Weights of a small transformer language model: learned positions, tied embeddings.
MLP neurons of a small language model. Each row is named by its layer, matrix (up: input weights) and neuron, and shows model dimensions 0-169. Each number is 500 + 40 x the weight over its row's rms, rounded and kept within 0 to 999. Numbers have three digits each.
A block is one neuron, or neurons of one layer that tend to fire together. After each block is what it responds to, as a language model described it from the Wikipedia text at the highest values.

L3.up85:513470539470462412447488454535483514520481518510495503526555476480551438537449481490468496587496453506488482438453567515497436518535534437503471471491497569538495477593526490517499563446511462492518482511467549409482555551463518499493491526541506467534553486514511503484521441446558506575528518482462499440553511541476552503450497470428508564588454465501439559433454432433515481462551485512483561463442614547497516486452525547450485493571511537504512509488494534518482503537590539512535494541554488540485490513
L3.up462:489436565508504547506541457485493493554549485456463481560532511495551561516508547410480548490420522531528493469432507551454476554482484523458482532468424602566592464476540528482500517477520467528502530502356463532512530540441460474515506512624562527523548550563492474467512430474465470539493516530456524564478596575413426500457534540530499573513549518445538516572432485501555454595483473492461493523512552524434459428537467518500487520560491446563565539422543514483524469438547517475569554502509490473550518484
L3.up468:450446539483485540453546473521473479533526410525519474532484517559566496494514462528540498502543529440529504411536505508500450545469462504442470518488541545462532530572525533500501481512544461458562565499472567456552489469481565528482502439524518539521605508523492481439533496418480477455470586514475408512500632490408514518464533574519450573506524506459476519509475428409489452450566460516463466538511541522477407535551530475499494498528590501528548466441458454490478430497578438513534570502442479558483527521
L3.up837:466448560498510440527485479516444499478494545530524484593471461392500513536492498470542608575458541520501509506552503567541437500430547477484455444522474435509567515506491510482509518467470474536515526485471515464533513491389588395467484470559503444499434571489519529494488464497458379539451472483500523497463559538476438519474572504393446545503524424510465482507421481567529551569488478542560563573556549488498438500469493496551505495557526536534516535503474498520406471450496553490515479545432454463567507497
L3.up1024:397542509527490535523520451553509451542496485432536523468547536494427541424522499531386518492496509517490506436474513490533452486535505434477521499528462461534476498517535474455583501459519488567463557465425535422413507516503597467474452490475515464534440489518470476544432563476485490516486531471530492509534472485487572486411548540476519524509516505510498489547486514510482479528442499505456445443533518420527418591529545549531546484508544541500424485447466481487459460567530548525487534500516511428424409462
L3.up1525:466523598504489553466564535465450484521472483511551523473510515438495526464473539513469487496446435508609509458513514560499519498514505432475462480501514547454446475450574576516560475513461510572481530491450469577496451517468484479449497521535480466512500541502473584447493523473526433534479539462507548564474521491440484562469494584456499530506515525526489538570507528543528443550539485552474482529532472550467456494554461506499503480567428553550474474499465514545451524625515541428547469499449464483513509506
L3.up1685:442502497552534412516480431456469511437568474516463528482590581489483479535488490531452481404548487478553522501527531597445488494478518440502531503482391515535510513501539522424467508461454491519475454479463499496512484520490552481479495498542506429566462509504496454426538479468485466551520579481541526525509542523498460547540512457469484559548511512492511526505500489497498563479479510495536409525475431448498479473473433507453522448469486506432502477507590483486513518517480523499528514524523454504464511477
L3.up1980:500512503417494436480500473498493580498516500537458434553495493524556503529595505526480583545409450477524522543541499500553557445462551446540469484516441564473504547481501505549490482473515481457496496484513525489489543512503461517501494564505533509490485571500525559500485504556427461523499472522491452556461517551473450446511548488410428591475439446517550524530570513500556484504519436513514523529601492504417502493435516500485553501471532512499495510419536505506412525490531518462503454555540499532562477483
Preposition "in". The preposition "in", mostly capitalized "In" opening a sentence or paragraph, as in In 1914, In addition, In the US.

L3.up15:464392578522439502464490513483543528496450482537554480460546487444524510601370505539522478438492498468495531501530479477529513504550454508497485409505534476451487437488435493441490547579491526517500485506559508448537438533536526493494454470469470548440521489495423514555440397458561484507452551502526559451554499554462481497554529564475498444473555518533516435446537503479513491552557497533549487488495530494518472468536488476486523431565499499520484483560497528497526525545529507477575503493458455499499528440
L3.up212:484545494446558547482457524481527420453513513593564533456530461425499572434528460515409540488473492522458491500479526522495458608512525629490539555511486465483503562496476485437508476530442546487460469538417475593519504520490521517514500502477516454429445532490497476518498486515490472461528513477490463435475533524510526492430476455510570521483503461517597519528473493487415514477455467476482429552490493512514464429520482517491539516512538522503538496539524478495529509539507476469504446487529549488524423584
L3.up303:481472489538542480495441559505547522540468575539426535515490538507426529440474472464507521520508567497538465485504535514568520468416520462516506540505558481502480458467478585497461438544491526484536417519558532436429509485493554509495487496442507594509471556453490507434470511527431510518482483472523517475556459385480516502476511548477472484438539507573541511504565483529448505515540492461496459596544467529512465538501548490521455554460537490478510536545577504488465512510474514459478522538529484479474460421
L3.up739:479429495548427505545498498475535461474583498553479488530444534519496584537522497539490514444478506509525545433538535500471444551503458466527514568476458540461515509527461471529464523451528432544485515509483486534586506501518569515453493463504475495531491486452458534516518579454455485561528514521492509466483501500457535479583510505468461499505512479484481493467495498476526510464503459487525481579473471509551546530563538500474527537446466526514539541548541485486489465493548459539496505556549556574478552413
L3.up946:488448447516588515506524580513570450549584572434488512434520453496498496539476499524419430509445510447504500617480510523453528444459500527509538513567437521454526557534497559489503524542485482491496512478483494438473534448471492537522462554562486482488476540469607481548500481514508481509548528525490526541546465406504546453474522509457583419537537425549551557589465505499474605537545474446490506530465457481456517407491502509487440499524458544477507501506546562511462544485536476509529503475502492407466516520
L3.up1464:374470504472495579570471512526462501452540535495504485471510479482420471494430511426436504480497515512406573514499512492537502516569572533550542486521524429495453510446447506497553477462534512544507507602451471485510454510526540523531449489503450496504494541410503501495451511515551499542446537512536459512484482479503531469459487473405548439568514503559525531489485490456531534549517495462566488568490515497464538399539502555465508494510471517503518447500486492600483484464532447441500430554592463439530540563
L3.up1605:533455465493496519479490477502503550509451506453503515455539550524459523519489501475591479551510504505520521457516497544541450462542502515558484455513492532541510509588475520506514597522515494583518473439534552467492562509368501428425480525400497471499476504497612567492503480512528497465467436555509505474542502547526478503525486555471505528477507445521540482546538491499469429562512510476512468439459456539530491544474514542424456531540478442463472545509509532489462530462496486518500481545505488473436543410
L3.up1774:538478525524509506477524500506526516455519607487526521398488507462499459416484534458489539543550505515470525502495475447483434535502526518566508501485492497471491555543452519474555570542509546511508487454491478534494587544449500570507546472473475509476398519460472509456527496481498514487495544481542502474528540467478512459493450507469521560509530431482496521534418520518496472519432554522557478475541409547531463472534525493465464519577440461459521478569497511426510520525456493486490513508486546505510535514
Foreign-language articles in titles. Articles, prepositions and conjunctions inside non-English names and titles in English text, such as der, del, des, les, und.

L3.up199:495446521519482503463459517584493586524491494534549497520444458497507490581486459521494444462512474535422525436492511488466474427590573468511468450490416500518519452521549522465494476438497460502556507513467626460521463493491517467465432506439526461484481534465472532503588494458453484436518495467431477554500502513478479540486472496501518498485480400498429471515454481533547603495473525440494444556518435541471503493510471568541514558491534498572526544479471514454524509456529477460493500531474506429537512487
L3.up455:408503530494509485515442572526496497495514532439448487523515455470504560506539494508529500497529491485476480489471502463463540480501537494505480519513555458544488514535423534442557495524450556509435435499452543487548520448523534469483509489505541518517394535515460544523482459535558478451466512462526450574515494544513479505587488451529499473515514491527466475478582464481489519523508502537553503591478439466501503547520507603495465506492485494446449526562499510457485506468457409524446552582519461514419551482
L3.up942:431513541462455475502406525573534527520501480443503551513513553515488518511482474508516493483571508443517460517435545487474467461489596525441461471491482477466474471533494503439528509450461515508484446498451510498564449516506527454462494541461492474463468496461419537506530477545525459494521542458495494528441552476505510598493420473521502526481569516499441471512500552477506457432488510492522460576495487520516500552507603529558545498526520564497518485478450545451504566487498456580482542537474534475488517508
L3.up1078:492510521480483504523533501525532460567524484476477530491436517504473522526483541510506433563510413525465477486500594527512497422528538430500429422452465432559474519519494517575504514473440517434483498566542531517450505442552524483519467601545553497506449542458551537502500538444443489492422506488415499514456471472518473466544572463526471479486494516570424472524491521477489573491491432535528539488596516492535466493549476506477553483467429490499580503481545512533481529549547466525540468495500434471512516470
L3.up1114:491452459462447490513497542501562469508504527462459453528526501594443530480510490488589520539471481492508462434492498503494531462490529523514528487477520537477540503500565494511455470508527568378505425509507470492450514450512479466476521487513458434491486486532548521480545562529593456448501525436504513544526514459486508438510523471533559535485489433586463444535543423482573459490510518557515493532484436467535478440461492468550528513496487439516546532453476607426483507452525501485567537488589513475426546560
L3.up1144:506455486510441464478427504498535501477430554479537493532517487527510533494510543508543481498510535439522490486496507528486512545549572482415499579513438491523545521519497510532511543544496503463526467438503488506473496460468452516508413530513516539441479506439505546488531486451487497505468493440517432564508473524542498548440508505531483440496471431447452578509470477415529482412459497485468432507571465464544577489537509551441568478547553490489454458545453474508517498489568506527488468524561469441528556534
L3.up1507:498467537494501460506419538562548497481518577441411503527418463566391487509496516455474474505570528505451514513512485448447483457493505524470483554542468505561530496547481522463483495468469481523483468460386526449572511525478502486545509530546503457516470530433432512492415541525512468474512538455461430536539489552545467586527484442527517462470500566562422436478534580546578533446459469561472429450511553556506474507481473534562484484503522479527528502485439558530472533473538511493519473549518481504457455534
L3.up1768:386445451480482469533559471479541431510512511442545473490517510482511540552525490482464485514520409509515505523409519542508436463470478527459539495531472479593481464521487508564446478476551495429480503494532486482461532498504563435492538533541535456496501476403495436517519538546469472500498515469425491573489363477540480462540496529503502443589454491559446464486578529418548479542560528526531496516438431503471662496500468527489504502456534501457500480533464511443499527458505499486582529508525486447493490573
Main-clause past-tense verbs. Main verb right after a sentence's subject (name, pronoun, organization) in narrative history or biography, such as signed, acquired, recorded, studied.

L8.up131:488461503496496425489435460468458559540463498551435511485518486507532499487599537535574533483451497532529472505500514545474488457529466496567560484493543546564527522466483461475493518468428504466512466491543466497492557513492553467471492469522507471520475534532478464443514517501465527512572541542536471466543465493372492501497542506473541504468573435557535455509530474431526423501486486505588496457501463587442470506499562515458514472571453489497520556456517550439511481540500518525480514504506492456462580512
L8.up429:499455526503547507519485490497459538577455467430470448496514557458515493446503530493442533541509600475531536414578496540472481477519438543416511551490521532495400535443427503519539523542437533503452485471471504499393466448529524510566510465536526509483451503478489504553548479480355482477530538582482572496510493440447526488454537392525508499392459455470490474517466514481462512534472480461568478514464506495516466464456473506548523483534480471483531436521496507484484450466478501428522475524511566475506442537
L8.up618:478517530516547532485572504522533517515505516513484586490504476489538491418476541503508480615443485446455520528513489545495466491537513504457480558499458511530457512490453476441567454507425535472497514477484446573492521511483502501496521502523507512413425497437461420554503385544514504509515451507537434466477514425550525508395486531441579538494479441538519550529453504474533483494417431540508416489586521521449503440507514493500498460509551548464477463547458467435473534469540502445457492495545589518444548511
L8.up713:522471460510538510433478496576531518520427469475487511482514517519530550489502569513517533533449570483524525538602573540468509496581468573490467484520429542488493530503513526429518461551443548592471452467463525498502556504527496453489478479508543556465500493436520470506463483534516467467498510546481470461467501456473514468517549467444572475448519417570517495470480516517506506538446500489482444580517511551520493501405538489431490503549520479460522468433546507475467510475472467458538527558483475474381553408
L8.up1002:465580506510533536492481463472472503531442499435418569541463484574390450498536437441421504493451478471565449468486520486566490470536404555485519517520514554476457473528440473519498556466508400514530431466537475493523464468418522454536474491450525502535539546555551485533468514467549455485469496544513436450495451516493494545472497489495472423455432500469564494521471426535500533521477499522521448417524512519524533568461469540499523574541541513542524437418530562563462570476523501512610470450472535468522431491
L8.up1369:489477451548512470574521458465521469480487454507418437470518523455529477442539480507470471549412481504486479402516472530486424525489436535541474444488503543515532513540471501408570431462428454515497517478502457538501509536538492563575467510548519493471499470516460456584558507480518552466510597561518448424519453528570535573492419441437440559511531527496576460527476532509563492509450567436478515477561478529493495491557539493470512473497569515469496508446479536459528522515546405440460514476582481447454541502
L8.up1899:572431505450562522570471545539518458517452485531449475464495497626406497431569524428538497509467495463495477477502445438495446515442498455475507525531535459479429551525544420457485515522468529474523439516478532482555496560520494529585441449515520535466510500499540436461573494518518449470464497533553487466453510479413572468487468567459523480458471502510516464537464541478527532417517493489482479561489464577457608427484492494535567526560535466597509542527536509447458537437465499450378466529520606501422489520
L8.up1949:486467423489505576442525412517488507453529601506426513499521551562451551449552544455519541555547482445493475541470536507482471528556476512476539501466474541505453576505482488483556487609502474514469494509509491566435501589521477478545510558460522437524473548463497467458437500484514476486536487513528481433512483446543579548513469520540511512513493418519439534448473488451543467473431500502525469515566498501512484508472494440458502414532478560520535474478543446465520477521496505461480547514491536499463512473
Foreign-language word pieces. Word fragments inside non-English (mostly French, German, Dutch) titles and names in English text, such as requ(ins), pet(it), un(end)liche, and nearby particles and table pipes.

L8.up621:437469536515478510476557535517429586483431488514416508575435552556479548540516442458502506506491526551543501510475464540505480507488532535530425457548523584498521525478469539474488444525475433473566457514517497525485547417463488444445489524549420531507510474577398494480436510508579549488543495501489568503463461464525465532522465456469562515520511491502499471517469486506529521561505444516524439446510436530535538496506475451523483496464554520485526538586474523502460496556495497415476539478485493464521504531
L8.up726:462419487498450493574523535499588522552437456494504578535431465500512579510549504492512463502485479531503560471541433545458453506508578485429456478520512560507566458528427536446497492460498421450520478477452451544511497522476499491464475514483509499492498508429467481485440446523508452546523432499445519454547495504481536506578443513479489496546514537474498526583482474459521551469481541488520439446546478524518473464474490502445493569489454509471527504527493524548437527563537454467414510472474506523522430524
L8.up807:478481503521488533519462462513509494535479539439485525495457443492471429456533542563490468517495524556530508510472477477545496491460516471501507506449528493484483603634451516580534508469462484520510480462478484449476524436512499510459531527508529507479471460546473556434439446502457509520473463488501499444483453585446496479451523554456529534531535454505436549504508471498573628469516592547453507491510500479478498531422513510447448619483522471466546540470527498476541536478475498504505459490535501439520564522
L8.up1550:460466489486465484523523450483469487514485481405513580546452508461473477527488428523608514459527496487500533591464466509558448469429479452461521560484478479589493497492452507576484502500506508476558502436472485533483514461485534599477508556489515435549463450587466518538493529461500527462504472527493530453508534486558536518494542429489557447539499516482488484502483538465474556523464534495534480513462508454460533455478455498590509546457452466580526565480553546544515510567480434469479546497521557464464467509
L8.up1609:475518432468496520427498502524462521506517425530486523519507508464485522545512516454530519476537484545472461464495506485533515485479505484481570619525527436508489504515446503507519569572448560492556601504473569505526517454500459495494439456449480438511515470505521551512551570518458468496495500475633483509429475521596489504497539485522455504537508484475560512514494552476419538507561425551490456505553505501409384437417521519494540565546465448456541481388543528500460514469503554490456556501560553520523457500
L8.up1708:417420537504445481525506548449499489561466490435438445520441465536538520488539502523592506479492462524467499545586464508499425463536520448473475439542518563518506538515524514484572495503440475450463499465481453522489551415470491519441454486536511483533462479551456548509451496487579478484541498494571497501489487468528446488478461519489472551494442499572405457533488466475504502528488481521496473432532456469470505483583518472486503558576514528462603520540488488488427472562452447427471501474506464491495463566
L8.up1815:485477516542517484535473505436499453516502510453453535500525492473496412440514526486552478470481541514508427492449452507482544432490528538514466484510486553543456511545530480593446514566451522593515577560441485492503566456513424546504444516459526547505532513483486490460455504482502516520515452513504548489503604473452449497483511441471471553542490501488440493489504471567505535385521406625529456591544519515549519493479505509506548519466481488463528470560509511520525521535551488530493540497517550519480448559
L8.up1890:565563506544587502556492488522439483566530566436511478514484482565502531512524496563501469521551470461512530489517452421522444409386506519563490449526418503560397470508468501546521473470531513446515507446499457536426505580457503516601520510533515525506533426497516563531458553540398530441528465532458521528500490455509480505538439479492546489560501467476520480513481489537449542458486513529520529488522519460485556530506532489548471530535493450571520491513543478507463512489478521519518527457547520527500443533
Activity and relation verbs. Intransitive verbs of activity, residence or relationship right after a subject or "to", mostly in biographies and plot summaries, e.g. worked, lived, bond, relationship.

L7.up652:382460476465511445498494523487525521512429471455433461543447514502492562492512523519581488510524473527516512510473467522517509480536553497502477418490507518549500547509551499401491447522394510473458521450441459609553521450465480508514482494526506489551493521540437503488483409515501552493476510445527548505508500526457477485478481514516489505491481436593451563554526513487528539575510460534484477486478419479483492456524539534478574480512547552467533554466474442408456576518505509509437575515563410451455451561
Main verbs after subjects. Main verbs (or their final word pieces) right after a subject or "to" in narrative and biographical text, such as said, went, turned, remarked, roamed.

L7.up1545:540468464560525503489552447515604538515494462451417550478530497543447535472474523495485495554477473458457453559437537471457490574548551488461536477481574576501532544520446512475486511533482477474540563548452504586504485520504441490552490558474570470514438452470513388479481482470455485484500549498511486488512507509562552537523502490511418535508498502503454494502527495508524517529428466453525441436563490499530490515571518437476531455479479494427539451494521425497501556548494452459529517574527537493425551533
Foreign-language word pieces. Word-internal pieces and short function words inside non-English phrases in English text, like book titles, institution names and Latin binomials, e.g. univers(itet), est(etic)ă, Direcţia Promovare a.

L8.up719:447521500542492484597480538459454531482542433417518541560496509537532480518508519470471492424499449536539536461508493508530490499433603485467453540508552497438550408607452526505501556489512465515515457502502473453594579457549569491488493447432512453489481536533476471511528484485423483523524476465507515506558463476489504453493571477515527539519516541588445575479450563568560504514524405444534526525490509549479500575499486490474516492489534568546441500435503463471583479498513482468487414504535501546535466453
L8.up864:540539541445415538563442576426375422570550501530447551533464591507506516497511526483475531503474453490537460502508550548476550541471420428443495487588524514535554545535438478544492475515540536503519547498469403470542415501479483527455489548510480479466537484505421505545509531546424496454519564465458507504497520489525531492524488488515520505534559490534502484516524526495452542479553456473501430586470480491498494561560444482571505423492493545565448421548546513513447478506500541527462450482483542526488462434
L8.up937:494543556457507449500471562482418508503447469528487511466499463531468464468468455507411473552492557403563579511492467466529510506532502452489499451564476469482507495485485441541448422544572527484507474482496512513524541442549578458513489475502473462473519464466477495486508476461419454501480531493494521504531490483567486447433490525462532532464537444505511546495514502467431550489542453473472422488490465530492522480517467463457486481485532575559503526477438548517514526476514490476541471479487472517485525452
L8.up1027:462514470532512478587561524521523517481432497461481548463525501522469465492538584409501544501505474552556474504528490513503521570476442455535487519510454537446475469533482438455557452535571495563449480521501512625471547481491431452517499509433423485434427505490531457464448504493514472507493508487486521524488567527560495515476479455531595480496472479555523483520551469465531458539559466455466453514493504499520414540486482436598426541447551599522524518527475473477505502528480457516499438484514524481487542516
L8.up1074:460503512572558443535548491510454482500522518481485458490520502574421558414515458537496403533474518504551535530484488532538428455513496463502467459504472513567484504469504419502464492484540600470474466465453494465559479480515581470459521539435575510490468538483549509540499513525426446498483535451511546494570515500497466488481439503526415524478562480483383576540510518492536488563509471520548417451477500541474441493510494473466594411574568515510509456479498512508560429535500473578522546497507400447471483498
L8.up1345:506481484477533495496459538503471515585532503539524486433506513491528422502487504518502520499495440520567462491544504508551510465535541482492542493489549501484459483529487450545454522493540397526456512522493476503504481509438467520468526579473469478453484431557521452472551479561577501452480423445460479493497510469538438478496509505516566551511525449511470506523467452498531539484513463511521520527405517524512503417521447503546481447490464521520479497511537513463552515464497473457419437553466504512527462440
L8.up1403:448503601505521448498495554560478424555498498475480482460522425517481478494505442476469511569532482527493529415495545475517520544491475475508479492549526480492486462559574513572492527477534461513452530465509489549528507565513515485494529474508534569442490533522503509524531509545558432476479548535489512548452450471576504490524467558474594486466534545536447539462475514445549504469490483476463454501525485544468460524502488519514504484493482555488522494585506530459519559537500455558476473463532517466512479457
L8.up1853:463511552453490518460480505489498493510474473518505488463501538489458441536437483531524498511526537499478519450560509516536420494539492501470491525468447449505520500446516454574441496518472443530547462499557530528452440526439549475484447529436533568442416451560485514555482467510558423475536466484549571507534555554543493479431555515490492502446407491556492539515417503479509477481501437467441509582534469600469470493521572542486498515495527485527485501456482484557453432488514553559504477511450482486453499510
Space before a number. The space token just before a numeral, mostly after quantity phrases (more than, over, about, only) or table pipes, e.g. "more than 400", "| 84 |".

L7.up709:488524548543537488501474431397453483568454493457549507485480496498598546525570540527531516535474493533511481480528429507467502507481513490572518508507458531487514599473546476461475523489449482479469455437467472542440550587528506485480456469475468481470475506466509510518528539434436449507494534475530494568516453504518492465435480575542453530544489532431529520469495481530504463527458503552502507437537464507441548512511518481583487441504467483513516514479497454476500537467595555606486502521512467510464520485
Preposition "in" openings. The word in or In starting a new phrase, often right after a period or comma and before a year, date or the, e.g. "In 1954", "in exchange".

L8.up714:518410535445474491512538553478545489475490493508531531474549465475554475446476444526503541547484470399504506441494539533456540536458511512527570530489484516534562536502508517539460538465512482486547474532549502476519483476476553517481543438484507538449492463463443511522502481530555515482474427562469519485466517499473533517517533467515526499546558550417504560541473525492587473526432537542546492541485480470458523509498498533528580540460531500520473609461443585517452506519561559503458459515415512532543463527
L8.up746:443525492450498452493500495491501517479521509523543516492489425533556516494429470398534482401462544467566546528501428472531540556546423492446461472452466552503543498499503500489468559419518497484510526414508429462472471487505457543455550517467498533505503527465483516518441500503462467577532522444509533520495509527520495474565464498421425461559501464481429574514494517446505507533471501446423496493534378473569477465472449517508459533472443420474488540495480600525488574554517548544497515512493564451531421528
L8.up897:390497428571493443533550458492565488485534482481558509423515481492502520454468548543535538488500579525546549485465451470544491500453508509511490523541533509460527551601534503530532543449527486506472509538446467493503452480476497501520506431582547524454538474447429561523526494490466496505477469482472509457534462493546497423537513564450473550513467459438549546504501510470500526462484514592513418510522572498506511600489459552465577432526516539561484589494491548490460521521482499493545445483514456478551538470
L8.up1091:526523522523576410541549512486397525557466451451513520505518575447507485534515551461524613491449494539528495519477426450419512444486473526507410548490470514481528490491485551502550565533519486497517532564475456528555446478544476447502498460528546541500437513496504488435466494505465487480518495479456509407487499521550516490511472519506446489523446499464536532530539501519495532533556487547470514498481559452493465505542514547506477508499509513571491549564476489431402531525528508453509497496511498507522516454
L8.up1570:466494592566572488469559504446559541510480516538430496521552483534505554518477477488530505397444496471444547491497461498454470528458547545491518560523539564465620503463478494550476448488525491526461540534479514436442471504469465541522512516539522474533513501471468491514511521567543468586481524494547562533569556537494555518458471487418522504582524556507634424554435460483574458572524479452517538476507569574465519506540479551522470470499512608475512482447549477478497461538540426454439474497548491507551483513
L8.up1642:514487474446455411423443545583510472550548473494537507491519474429548460497505452491524444543494545455495475528572495483447488595539504455515482566421577573483466516562507438475490512519494540531462483490538489531499477501602534534525445514421471502470481526468459498581512527447526464584458496525415470581482427483479503504470518514487499468545443502448486588397467466477572467492544507495422544476460458531510432431490499483505509477453481456496550466540569497567536545505490461563499506456488518525532515487
L8.up1931:415478499523558526488544467505497472465503474538538507467489560508505488445554446493544563478497542483482490503464554462577431517491396467540506566558559449512553471527464464436496554537523524522446481495516582527457505473552505473519470550395505449497569455564485517500523511449556452473458449486505493485475507571521498487509538521466469449523536474531523469534453431478500431574463511494512511569513469565485487484521437539473495578461602475529492520507487515516432520467527529539510451462502516515471509483
L8.up1957:535446490576478461516490536505489484426555497551445535484472557485578546457547490476469533517450432437490536446508392488539437502454513513456511502523456447495510515513510460478502529469444500445578490529487503509535542554456488482486437517496511441492517492480554443492488443437503449532480489485472469541500455540430489446449516401432495537435542473492478475504519484507474510531529495534444437529496489477495500488490531518498518605542523515497490515571544532488466483563553507512448426449515574517519452519
Clause-initial "In". "In"/"in" opening a new sentence or clause, typically before a year, month or "the 1990s"; weaker on "At", "By".

L7.up247:515536506488501444547494488439566484530445550430471498490526453526478442458487468548487543496439558541516555425516450464562478479488449525508417496486495556472506476530524410507442486510571418433465466383504481532522489443503531457457472575482491472532452529509482420536522498502549496503488414526512487530582524527502519528465479550467566529473457495518449508485544502499485477489482379507494436511593413566481449477552474485518510465531512511584480525524491527510422518556496445483497459447543429468519524534
Before a number. Spaces, opening parentheses, currency signs and similar tokens just before a number in tables, stat lists and unit conversions, such as "| 153 |", "310 km (190 mi)", "for €550 million".